config.yaml
head_dim: 64
vocab_size: 16384
rope_base: 500000.0
qk_norm: false
attn_scale: 0.125
tie_embeddings: false
init_std_qkv: 0.0252
init_std_o: 0.00537
beta1: 0.95
grad_clip: 1.0
final_lr_fraction: 0.1
MLP neurons of a small language model. Each row is named by its layer, matrix (down: output weights) and neuron, and shows model dimensions 96-287. Each number is 128 + 32 x the weight over its row's rms, rounded and kept within 0 to 255. Numbers have three digits each. A neuron's up and down rows have the sign that makes its largest values positive.
After each neuron's rows, "fires before" lists the tokens most often just after its 100 highest values on Wikipedia text that the model never trained on.

L4.down478:134129109087150074127136165123119111110168152135149083095108178138132188230125152100111101059139134012102101139082164156169149068155150147147154095214144087151094130119128063105152146146131156135158089182114184187094132140082071111117128129129128096108156141085119106160132144153149080163069153090142166165139181150091147110124093093129120111138104090110118102122109205123028146178143145095089110138142134067116168125078171145163120121105088133115136124199143086121090126089148103130158101070143149110122091110070144137103113148135120129152094130150134116172142136137109097149
fires before: "\n", "-"

L8.down254:097211123107184116096127155155172149163122032116142128076108169166141082105158111104166186123100134073160116143187125084142085135124135105121080112111163097124129145162148104099131121118089160122106218142127122138154182148103125129159103120133109142115158107147091136183151113133151115123104078158126115143111164158171151122130094088118083102167061127177171158129106205073081117078188107171184083104165134130102097151108122140151156109085183155056159130084168177108147121147194067134168128179091130139153082058124171115114156097114079132094116148124148145123170118110113105179
fires before: " |", "5", "1", "3", "4"

L6.down564:142122107099144181163136119115135107105145130152140159148089142125145144159174155133122167121098132135136172072177123116079166135083087092119124053169095112151121139152122126114119094152105139085110115156140136088092123165092159152151132164158138116071148132175121175047155218158086067109083106109169152103103123106078154135132086090142169119144071078114166090138140165054155166187170135070197122182094149130135096145150153143178167123132147122137193158080124120155145224143127110141137136130169144159100120116126116186089103121144135095144162133107101135122141117121161094102
fires before: " by", " in", " as", " to", " for"

L8.down330:059132166090161181151128136152110061112123063125117143164103119098128131077087117120098097121096089185150139111127159131138104113130116120132138180087169134112108130114097140077108166141103170203185152204121082168091110114145130148090133096165128159110074148130147151111081112123103146114140116131116138126129141144147118093130088084117141136160134102117142102130097180117162143137141161161095080136088137149146177144190130116109101121191107147148099050167101157131111097128152187113163133093127170079113126165116138121133128090154155105184113183032169213165105090125096169087
fires before: "\n", "-"

L8.down149:143170127174100124112140069148178172147071093121115113097089188082139162040067099088134076128149165081161182181142191112139110115153128161150140139066100173111122082105087145145172177132175118111121075142134130087106103111118092190157138129142165099073105204083089119140130094170117118119136188108124117103162032129118083110154115161066171170188102057098157128150164097197175171091111112099119140105121141126122124104145137143102147123128160176151088109114127138144152146056051102102125093113128088108108099181106146143092141088151103116165133123116089124169150113149098107174
fires before: " to", " in", " on", " from", " out"

L4.down548:117196109098150128202116127155139136069168142098140122154128132100100050174112101134093203155127169142100153090162078134161138135141095136135109150103116125104160150117189156141156145104189132175078129131091132154075116131117153166117111133080091115138111118154110127088090106083089084138157115123151166131056144077104125211132120120191071100169073162163151101124159079119186088095084106112123101117143115096117131099131122075130138163147110204144202109074152151163169155139137157092164126176093106113123110187125157143158181066105121126133138148163208154104155165078126142078
fires before: "\n", " Preceded"

L6.down927:131148085134085136146112146141141131141163144158177160162124096103083148151125125148126140120074125112090168207125154094092152115174113126157124134064104133143092090107109095104119136148148107153110163161132161152114106131129121132122122145077111092135143129140191108124076089097140113165141126129128096145144086145166146140152165182126126084139160178118112124114156076140094191139107120146122141118107118106073091026145125124139134181158135141137125181114123137065101115091123098184114143137091145150105079144171137064123098123149146173068131134069188143134078089175146133114
fires before: "\n", " the"

L6.down708:099104101126128175170100159158164144123128140164112108104163141116073137083117158137136132159101104114122147142146119104026154129139123179087153133084142101131144057121120111157114086153121105155142160109088115109120129147084120120134114112104159150117135169108111155159135195172177101134111122101099194089092120135181138124140146114122114144095163140155096109100133117119160099186075099101105123145091112130083164134111089078095108104190155142133093171132123101185093185122142128080130061080116096143138102137085145130137167102115175148165166141089151135145207151062117104136
fires before: " of", " 0", " in"

L8.down31:050191154115151168190150137145120115087110101103161078135140107150096109099146066179159176114111157116201135104089143068154152131141091052163101196108178103149073137046120152138130141157097119129134156092127126067116085168095145190172183146126201104144175073127104146203068109140175085135163166138101084127135149103156116141133141135101144172117171113146213167110114136077164161132082163126093091126075176133123147169130167123087133104162160129130096083108146104083107111128095106160148166138095149154103173148064101149166075130084154131137150078151122229152147160135158112188
fires before: "el", "et", "em", " Up", "-", "S"

L8.down230:120171123102177109094142160158128176147142137073148163128105172124155111147188186126082160124115132113144138145154184127120108140121111134146103129131098126097177176119101221195156108117116108164158126119150155140144144122150097115053194110150142131150130175124175158185158127104159141159168095148117096174143072133165160115107158143157119114160152149154111089107153171082139126139160166175127147101115147139118131155174098151124137114122196117097134204133151116142126071109156147179121220165205138133121070115152150108119143186160147098099143123150145151156117113198164168114
fires before: "\n"

L4.down814:151159096115073100132142153140132097129085096160138079095161101144119132143102101139126148134159139094140123182157153157143129161216056105166138077097112129190097137125108088135127147082143170126150167174093138129058155150178086156110153145111099102172144133098182081089107110137150100115107118187134135157091137121162083123107193147150136095125117140145112200132188128141153111104079106165188160074151176168089142130152113171132199105162163101170128129113123169075169035121098149130153129125100168104089063156172164120204108142074087105094074117105176147122159145164102104136
fires before: " the"

L6.down995:168089129203151137136112164108154127119143162149123140177131134148120129162094111129124145140112126072124117090123123102077176106113189159109162088124145093129146145177095129085082069102100113145127189163160148149156132090099147106105029132101131183116092087177137183151088110119164167063110129137110078192084107182155153186111116116157099165131108096154162150100065127108084154205156136136088144108139120107140145097114104103173134122110127157127174114068148122183049184122133104107123117126173114100157114108131148143173181115146106184131138133169132085069117115137135201155
fires before: "\n", "-"

L8.down8:085127169131119131107101119167112139161115156134169075133132071125124108112163127057167118193117160107104120142107084160192087150121159111127104176129184099175196135128168140124115137108097135211176132186133127110182143044148171094154125174052136121137129149137082088127132122138121153077150117109151136099119148136117137049149155132103098173151151107157114130062156150147127163144107132108122056099131105140107185163141142160150141106135179127183101070117121103131168010122133132105132110084092146155105098128132105098111093131137119096104165101186152117142099117123120151135
fires before: "\n", "-"

L6.down724:163103061117146136081106100112149136116135145159174140078126128128120136141146111098186100162104100108087087133135131148105166081092107146134162140078080152075112145167081124120130089111141157187091129171129076117109156089120120166128154081131092160175061103113099140136181136099140105150108182129106078164113181188101091126119128139090129132130107026148108104110129170143054119128132181160100128145106132062137096106165093149121106058154098072102131135118112050081191165167096105128167152093142081158126149146161126135128055152194145119115139139174068099171041101098158166133
fires before: "\n", " |", "The", "-"

L4.down217:139155123044139067171109125111146099171135104116090090138153155129136109134170092147132124083111182158063120115123113130115167093114116127071164093112076167121064183141110142106114165109187191150139120122148120121044146090071189064204053091109167130214134132099141151080112136136149169175118118051177108124159114124177169118118133133179098144166118115118153141096119080106137137105168160097111171096149118145119108165150155141175119151089125108110129164148122098113208122104094142173075122143181113069094139065128158155151129128120104087137125149062122144122148139119073124117
fires before: "-", "\n", " 0°"

L4.down418:157152087072148115086090098176142108095220154148165146224171144162078183072133137125100170038153126117147166143113125150153104168123060140140142079162081091147133147115144132114179074141126121234112135090119135105152103119165117174117132119123172112133144051225119131192108160120133138140110124189161151132131072123167125157156120167131122088064110135143119170141187127145131082126118096204116124124140147152168152169136172145128144170149138140071142124159098086120128086175169197107086173184178127107197121135170109082145149143115076149121086167127139161113137128147103113120
fires before: "\n"

L4.down345:096070147123157155148142117139121121130166135124135140156104159145165156098105091145139172114006142110138144135153151090129141127119150129177175094133145110135113128148117157064144178140138130131092134120178147139123136137101167108094116123145108056132126095175118125126114112113102098125087147127111193129104126140104125172132080053116111000118146155184123137092121104123112166095149086102109196105115154154166120112143146188166132098094080132152107144131105113162133193086161116145173137122129101101092140131152130119125227142144129204151120186107108127078132133139152163110
fires before: "',", " |", "'"

L2.down178:161152178161132136166140086130173147114138113095114113127143064155109112136137216110130124120194116083091112138130106090071096176124123111134128118167174171131166107122103102082171110133131131090103088133147118153084116098107060138134099179140138136158150112147157113094143120162081165121154075148148116146162131144101063154078173150117100174110149128161185117106148088163174228112195142118109093152115146136096173167142128146136110097129138100113169093101064111138080152134104149110137102143137052078150158052129107122158074150166141106152142066197125111101121137157126123145
fires before: " |"

L6.down557:150166131085084118131098113151107116134162150071079120131127161155108154115119122161164129116123085121083177123151180086094105143124065116103182062072078086115136142048115154131164179110114118127150069115064129060126085148151176122110103080149133156144142084060153126128136154103153149133165112120122115124144091103154095092169115133152135148137149204128112188099077149120154170166147122097108161158105131116112166177121148163072131061127146121166124197170108115076100118116108100120173182143168135058164125128167126091171110144124122145103141153127127056072103158113137120086
fires before: " the", " which"

L8.down829:105090134130155125137137126192111062184139166132139117141133103140166120130094110146206179116064112116110100163116191117172129106144127189148133204134173108163126116126129110049165133151100117092173120156133090083132097112087119145135090114169091106130137114079141145108155094069114128112095164107146141118124104138180108144120096099161084132131096134131160148128076153151139132101107168122148084119105125136135056107140096153140112107126097130144114168120173158107111140111103128115104043116045125119193072133098118080144078107154187116136094138113140096115124114204127118121
fires before: " |", " pm", "\n"

L8.down1145:131127113124171121127137191064140119153140126105136145137132078132139142148126111099142087132115132146141111137121131147088154057139120151074111143151057043063139125109145100199132118104162178120146123152165199119089112172138168142125150160127110136158158091101147183075158117147140168098103043137138114108107113131151080102140133157126133037115113165154034147110136102169124175137160073137103194213153157104143173086083139112154145162114138077142115147172210123121130080160129158126143124118123106146125136126135140120107215145060105121145089147180101157184069040153177146161
fires before: "\n", "-", " |", " The"

L8.down301:123131114150123094133166171094193174149146157163095189138101135112157103104101202104118151093143192072141133088093099116124131136092131159072161098148131110108111142148103083193124240122101070133165136102146118077185112196132109166139092138112155152157141119082106171141157174109122180166125117124141163123156101087113165136173136073150128155118106108111088132124172141126135110078086148144162118132130113118144159135092105172116100166083167118185132170104070106124131100120115084154120120089140132139080123091171123167141144115154156119155118144097078214153183123129156156095
fires before: " |", " place", "\n", " of", " pm"

L2.down96:145130124105124154125118101091138151159118123133190130077058181170168082166155138078142135123128083184115165158126099050110108112139091181135151117111151115153165123111149159128151136180097147122072127162109155129093146141105123174112083124108152095138089124114127074044113092140193141078147180161135094179140097129142164196184115136187072124131100077143151112134170119130139106126164186148113095159170111139108152105101184103141134097132113094075133188127137106096153013100117149119127142115128216172113137178074102092099162175138170158075102186147144103156186139147133155123
fires before: " |"

L8.down114:107157127130134149148135127144136122081086079168125076167123108099112149108180135151143121161125095112148091147152081109027145164103150139108159114131179162097123116121086106167124139144090126122126129100116113111103095126123086119083103069177112110064096140083089099158136164119142130107133126116130108090121119126091163065103126081078098155107119104101127083136109184087106056189150143129132079092079129120132199173168146094077135130160140168134136086110112117184127058133074127094091080130121164108155117116125169113137203149133130116190101118164064144206207152122131156149
fires before: "\n", "-"

L8.down853:125130145119074151159087137069155166070058109176157142126109100181148108163121108112114146107149108136129162085166198145072090101156069128108125119077141071149070103107109101121152120083103119158123105177211123155103169064099127153125132121169087119148096194148182085108103142085121112128150085183174161130129094096069189101168137066107106067102129129139125089124129142110153205143131105113120196207077093144158116178135136133094112168149115111105147151131164131097118086136095104132133108103094118150151183079133146116160086102103156092166105138101111100133157084177164116129
fires before: " |", "),", " K", " in"

L8.down368:134131099121112093170085083132105102075116238161119127162139157191088084136111139103139120090141142095138086088104168080126116087130083187101162093145171120088122125132131114176123114133146184103133147116082133110086148103133069101115122168146151101107126102183198109098116143147117141086114136135103164094044147114132132132195112170067131123104105232157110091168093176099098167173106131189102144140156144135098140098078137143199115111185115142086123117057101133192133162140114111138111157072126120108123117089089165114115115171072134086067122151057088101153185090073142151084
fires before: " the", "orey", "ory,", " which"

L6.down236:152134176092131104114141107121069115143154184156085092106120194208107144099165182096071162121108119100138135148086098135118118115128064127115074067131124105162114111143107142112176156142148139134116081119103126108120147152159076132101134117154141155137049111142108190137143140083101094130157170173106188093143096156131129104114189123136150107159135071170075138228110158151170169129156128180131098174160089129124139092111107072103134100124134112161117127117140140108139105161095160182110089137135150136150175154128107152117146157122122124133095093100087160134151138153164116155
fires before: "\n"

L8.down634:180123087158089129109165123145159114158093112130127125152109103150120104024124135143158159072132159140083138081137086137139138149184095094142197139151143148130152100124109116119131134165143153097183175124075104120129169110108139123105057069120132185135034183103111156100108188205142144145091122055154186139172151134103080086166099136151180125142113084106126203140107091153135117101189147112078165163108143172158109131055131161074114101085143123120151121141123113105181107139105121143070170169146101155149109183134219111112090145058132136127090116080152129159167104103153133099
fires before: " |", "\n", " also==", " by"

L6.down341:098100092149172145147169133072165139136148130081079106158099157178101140100105117142119161160124162158193120049065162112085131146170114140151120125115067120122043111107109131138094171054085121155156105177114163175136192174138147096184097155142138143143182144093180147194123206212149139151104100134146141144121107097103097150094090147136168091170138141131122153145118087124086148165091066100121120171103128177158140169125176159163090115146164116108166138074119159097131121131122053126146153162095141139199123153147122077153110139177083029093121122161144130112125100119126138115
fires before: "\n", "==", " and", " ==", " reception"

L4.down360:156136107129139131158058138151101148127112112101124143094126201165148142120087153084212131082124134143115104103147123100101122081152055113160115098156170117116132107061125094089129135193149105177137144135130126146071135100165163156089158178089145095116137163167138112128134107110168109135156161143164165124188130136121164064117177100095114095118089116131186078125081069128148158097147130128109117130180070061199187107145153128124174114104139161051070137119076095064086084102082124119074110055118081198060095089095148087126141159135115076155151131205123144179109102183107140134
fires before: " |"

L6.down1124:106158148171129184102125111165134110126091154141138161109174115127153050142177099131146107112106150136137103120122159105173160134139052118143132150136146173114090080167107084129158062108109071129082077184146096129093149141148094101130170129189119115153117087071172150133135132117120124112084092125101181132085127105089146199088167136111114111132084046108127091147173124149173109155139080142137131167089124150162087137110078124144093130149159098116143105120094077080138174126127072164132111163085095158149145116125138051159137150084076101139118167205162118091149143141168119171
fires before: "\n"

L6.down748:156076139138111126158159099182091145138064119113153095105138127089138066179117125142139146068078153140127162107070183132112087124071160145162075160126076201070073112168161120128174157111168177127122117068122223155156107182114123067126103145098155148090157103090115150147133150188130081126125170139164143088058093095119097172122130105082152155138114112122140139172129050139118154145176111066112112127117107123132146077153164083093113170125098141137090165086080121157145151129108172127131108085062124177109152134108116072109176140100091169156164146116115092142135153127102125072
fires before: "\n", " |"

L8.down754:146128152137141193175146143116084115129114188100184112174128101102143135138207114176130147124145101126113097110088117178080158145088137138148075148114122130114131121151127112143092115125112099164162039180132108074195114124187071175108092100184197170164105110129107109152098127178139126095107178123158109072108112129125103177166158126088123185111139106134098082156164148135114101191086141144121073108096105180171102169117128145110134122093043122200149102113031142147137165119116099181136106109099160098121165068191044076095123120156146206094081158089122123145147152172128140104
fires before: " 0", " 1", " |", " 2", " 4"

L6.down887:143097139164168144171086141117068093085136071202123049102119159158187119142135179167142109122098170117165085114188098142167116167125075109085086161153108188176083082134146117143138124124121163147129130165159095121125179127116123203095065169164136091104168150130117068142177158124113097095100096091171107106132154141061104100170136140112108131093131120232142130085075105115109074114131152125155187153069101138107099160115137115127120120117110120152137174121149112081166115136060158112120090128100094150097089147095099124086116156119126129119171137152123162133097072119185078043
fires before: "\n", " was", " in", "American"

L2.down1006:146131148115108103153149120141088139171130104170061079138165187142144120146131150146120158115165163160126109179163127072122173121118163174195020112114124163129124133131156093174163166086079106122141156143162110094130093097118168161123115124085075142121069144138111108105141090097088096116174103128119112110106201128097182142155148181136124103175153105099201125137089196133174169153189148142147096103099187103153205102124086136087140124122119083139202153159118156114094073101147139140052071127141132080135098102121100180148183090168161105146162142112114084097132067104068123140
fires before: " |", "–1", "–10"

L8.down59:108139134146124163159111114120103129075080150118124080098156117106077124160135107100129157138158160158162084055107147117139161046161126127174074177080168157162125133131136119129151218123080127126162112133173099118140083132149111169075179086149155116117158095066143119148149129123134122094084131153141155067089137115070136113097138086138121194084145114155162135142120089117147128177112156104138096121097140132167128126148151150169150126147127142147126150106143163144131040085144102109132150121086172117103136128054081133195161106131108097168137184075103130066123133105085181127
fires before: " |", ";", ".", "'s"

L6.down915:107103135079134107129111188147114105166142142142138188119165100128126101132074103167163121148115138174087085110183134110140143131159094117210111081167174127105133099162119178109141108110141115057123091123121140130075038059126147160147110152108086106146116156082168093112083131140130127137144059137148110101155197121104120156123109105135091158198084164090129124133162123192193201138175087122064106112129104125088132134116132132077086111140105073084129144112113135116108114098123176127125138069171144088174084119140095137100111126195101134096116128116184137171072121098159082132
fires before: " |", "1", "6", "4"

L4.down857:134108125176104115151059168171105076119094157132186156100142129130092160108165064141123145101109132183122105119107085140074118119140080154108119117061187147151101114139129165193159121134209145164104120115134124079088119102100125132149103133148168145131145141152112153103086139139176131114183174123166139149115149157122147144143117184169035222187146171132065168153140171080132123096101125119139141134161178076179140087177131107141193137181069126130111140130115126178178125138131085150109186195089133107108070128169135114126155097121112139114101124161140147105179158159109073140
fires before: " the"

L4.down760:121101084150102179108188148187126157110151131142121119121124064139150197162124143082134126153138111127152132087093071195160180135091110166150167112132122119180122117133131098165173139099080178146101138095147084130189094165145142137116137132088019168085112169148167132136153134138183091123136090149186113096150081126138118141149152143165147099106117122157134121141166111127109126128068120144143114131204111102112169121140109186061081120138132131156200176110117095118121172105110136131094054138120065073136167145145155132050138204116127146121137127156167077162158091173177171108
fires before: " 0", "\n", " 1"

L6.down12:099168160142135203169205112140089156093142110100177155166146165137082109142141128116153143113180141173089162112172167115126123178126079171057085134115137101147069155076102098177139131068122137153051169141080125106092164144174103147104124135158124094108155103162209095124132079215170144187118130161117168127114089112152121155073101116126132140152133161117085130146102088153149132110127126084128091152131135091128089118105097164127141114164100147131152090151103127099188176142120139173136173129149130124134158147063113077109115109124117124129100189090118164161116114150147144121
fires before: " |", " in", " on", "|---|---|"

L4.down845:100146142128127142134125157099081111124172138113083086124125131075119120087109124140102130146055124141160134106090113082148104106129120151144110085163148082176095082133130153159034091114147160130133119146134110115117093098161132172138126124146089154088083137089160121116106181069075143128173134147215148155117124115125129171071130128168168110065077127108146196130128144094104145129125164111097062191154075157113157065146152174166157134128155108090070140077121160174115059102155146146085161187179150109147136166107196158133154184143227138178096173155131152119132095141114120176
fires before: "\n", " 0", " is"

L4.down1013:122140114174111133131118119146121137126137173084136065114085140100112085109091095083111170116212154090113076096136156123123121071119115135075069107199141125113095113122117185122143075137141130079140113141108192059093114180128146132159122101100104073124163141202065161166100126112156151129079138090150094135173122177079107090112123158125130083157128152124090116207105079160143113117145163144120197140128126121092122110061119148129095183085133126190140129127111132060149172135109118126153108142121183160104129163099096083131063162095138118096145130129093151136143185106130141079
fires before: "\n", " 0", " 15", " 1", " "

L8.down416:087147172110132102121119142121067138161141130198134153086130106137135128125162092137138211063108126115138110150121135136146098116116149127163084138103118154150134134090173133148155139143101113119078139169122153049098173152097132148175174106117182103119131119154076112176162167187107112060153175151073134184121162102113106081119109164095124137168177111098119165124149152116180095106115163049133135089114167087115183147145159163079175092163169152083142191112121175173102162075092143122117141115103142105045134122140182112124175154061132106123052082112120179158123080172159120176
fires before: "u", "ov", "o", "us", "az", "ov,"

L8.down409:123137124089139109123137139094105140143086101170108140143130077151104126169194115141170171090121141130153156136100101173106119059131124098119122140107128119107108096118150129078144128137156095148157121122131138089162083129082130113087170101096103128064107144097072112122094170126131122068126135172098128100073174060143164086176069169136119211093140118068130164157096151091134112159137183075152081090126137128126084127123130136091106123141079159164119119142124160137086156116084146159137084146075149092158114124120104109179108055071128109144090137108123167137135160138143127097
fires before: "on", "en", "et", "od", "os", "id"

L6.down644:169137195164101102159113122097144098151192069129089117092160148118111120160151164114141148115137118107126148162116089140145127133113108151153106141122100155098079131154168068153141068110113156149126161169117129133166089115193127078104127090126152123089134088081148134085088127154124153109085178103137102109151088110162082185077143168144107058118127145167110088136142131117170118089190165148178119131139128098107136089116111123128119164087117146110161132100129077119083119103158096163122162131132133135085121205178072115120059175183127124126150110087103134110146139141084126118
fires before: "\n"

L8.down1055:080092124122129195109091038194068147129170104090190174154138106110130152093107121119173075104133092113164163116161116117095131177103206128161153119127099158111114170125089136120155116158133176150161129128154097108130143136133143134112110149155108136137126096151153099134136145092115104081029116142154058130075093049108120128168162130151097080139115082161131138141133142120085149121148076088098152076123135122203138112140162133136161072046126118103085081113116135180109106124184124093105130155161114130059133066155119163132191126158136160143091140124165114089097168119123142051
fires before: "\n"

L8.down865:114157157150104140122127182085156164128092082143125091145123094162125124177155133105157107105109132108154121153090153138127127136135135147155154092114154140170154128115119141156151065156097155048100126131159142074184105082127086190093123186082122094139188211139127101089165194182116145097119131056135113107131098095153163146150111149117104081135124126082094112168130162087084155104132099075114080095122163148118168161119151083108077152186105127123154147128115073100155137121120115103117163134146183169104113125130164177160155086142109134095126118103098116092119110159119080165
fires before: " |"

L6.down208:153113104161133130186145118136135128133076113163132110094125075150078146095132129110126131181163093137132197142108075082135114112151133142135150136077103156078129148140098140101182045151120129130147150072154097075121136103133103109162069130100095121120116172077112082113116158154119106118097068130106057107154139140161112191127101160154149125111185142172118146116159181101097130137107100144114156125122089143100059147103172166132129096127089110114110157115150149121117097113130108135090116159123170107161124185156158153165137127131069126087100121085148129066107119144134140142
fires before: "\n"

L6.down226:089136146123143134125152110103198178083199130144115133131159124124141193083113119063122154177123154123139131192099129162135140147166100130130114108121147145118149113182066149086165071093123125139138098165134154090126124150120134132136147105128093155141054147171120106111173116115130149189206078190087120089153105131140137117181109150080159173206136069068126035140112135074083097142133144166124101136125117172149098141179168153146080133093166078165167114103128107109126102148115093107175144120142122166190183157122158163161115056121081166154127128149136152122078093158112101085
fires before: "\n"

L8.down121:140073208105114133174145178162146102184115105130134080128091134185122195096115117158159137120094088124153123050134149169096160117144127185123142154152099097091085119135126140103150199143100124128144116177173103142148088165038138141115132149169141089161128068102118141107080097167142148042086145171141092078128131111134178108127088072069147138099131140198162102130101192121102051153121124143103176178112164134166147072098189142140131105187084132129100128099149135181122213098106100087102065063164112107135079116147112133075162128111078144112154146142083111063110123162107192184
fires before: " by", " in", " to"

L6.down91:137127087102149110151128118119124142113161155135122121106113190143118131104116092126163153112097118178103160169152146159151138161110096121115119135143102108150079145105083152091122115131168104129091069092140162108129162134136143130160159143132082090144150137174173134126163137136084146132127162201103139153129128144162140150128144157112114095136131075173150116179142129155118160104134157166127143150191075103138086137076083172140168104105074138112150148096167112087111201136116124168111157126121093140157121135131104110136071129127104186113155123113110143134141135108109127123
fires before: "\n", "-"

L4.down573:121196063155131141100053119114133160101139126130157097143109099114138104149141123123128140139103147110102096128110132143161126185107092054164080188113116127110140105097122095148114118068095060138147135138152139099115161052156154154171098109183148117137127159163165080134128067073123141174112104119167118127164180121162212166198056166132110151110148155133077175175111156194135128104111157122140188154129154152151121124188119152153119111143150159114120128151133113198126129130100159090164169109128122132067115153100097143165081123081117107126075127149195164119199149101154082127
fires before: " the", " his", " a"

L4.down460:134125182096153167152055089195127141136136167082131133126131146142169180166082136108151131163139130133134147094109143159151173215124118064063149081123143096147083142108162200104096121139140123136137096156118135126110134149127175140091108120154143170173111110157036125111102166064176094127130145108135190160165136159158173127158108153106083066124107110157105114119091107139185121146147122137142107197179125130154088086155114142146174100117121115162115159073133125081137109140168097174190166077091105107151154166104131131087118115164151137095111166058139127124141150131130126138
fires before: "\n", "|", "-"

L8.down755:112141142017163129165124227118112149178118110165144089117130087077100122134133172180147138113165133090138148038128115143130135136125105122121177146173135141122119030125180109133119059121138089156105137055150091190133114136111057137145101089095194163072124140159160150157064145113129135093122115084117087122117172115109135101129110126101149092170139126125126082123100136086129121087104131138158140104136172145093084114222160081074102138156112138114102144103144144167091077151077095137161152148206164132124139179176079172127147122122171105126139082132159154118154113148128097158
fires before: "\n", "-"

L6.down1027:126145149112090143101143156148151150183137085094099159126161156165100130119118155117214139123151099093094150108157134066095130177181137106133117095166143163184133084079169129174113150139155134112099111116192150130147120093091162123100100178127123124113136156071151105175155184172142181127126163146172149089212100033131150124091102126147105092180136105157136111089147118093092180192064091135104116105157089187182129148085150091125105112120106108095119120143134129145154089083116152131098101032106141129113134153136134091140068117099073092111151146135115137167147156096146093121
fires before: " |", " of"

L6.down61:139158176093155175165170100183108074125140130129114167121186104168129168126133114112161091135128115106106149171155126088145206139089153158125102117140124143157095125153067081100145186122143130177174121167095127084132108078171146167120174148137138163124150102123126155075144146169102147128099171192131112172164134091064132151131165139144136105051124115112126077102105129157143223107172121124150170171097165148090113143105124078126157053112167123167108145090125135146117173135151095166190084105117181177056075117137084103091163136080078095107168121121108096195108171125165161145
fires before: "\n", " 0", "|", " ", " 18,", " 1"

L8.down680:070144158116120182125132131070091225139102177142143178131116118118144144104103122156148145167116128108096075199125159102107186145146116133136153080125071114044091145169123107143162139163075142138065117174103108112117118107143114154113100162181104099163096128048168111133178180160101146124102070076135129122105097149146089122093091116141112128075157204136128105075117149108126203107122122202170176168161102095166143139149126159178143116152149141138137132183141114148132141161092067137087124145138145118083120152149121164139182099105157044133100104153173145102128128087134101112
fires before: " and", " of", " to", " in", " is"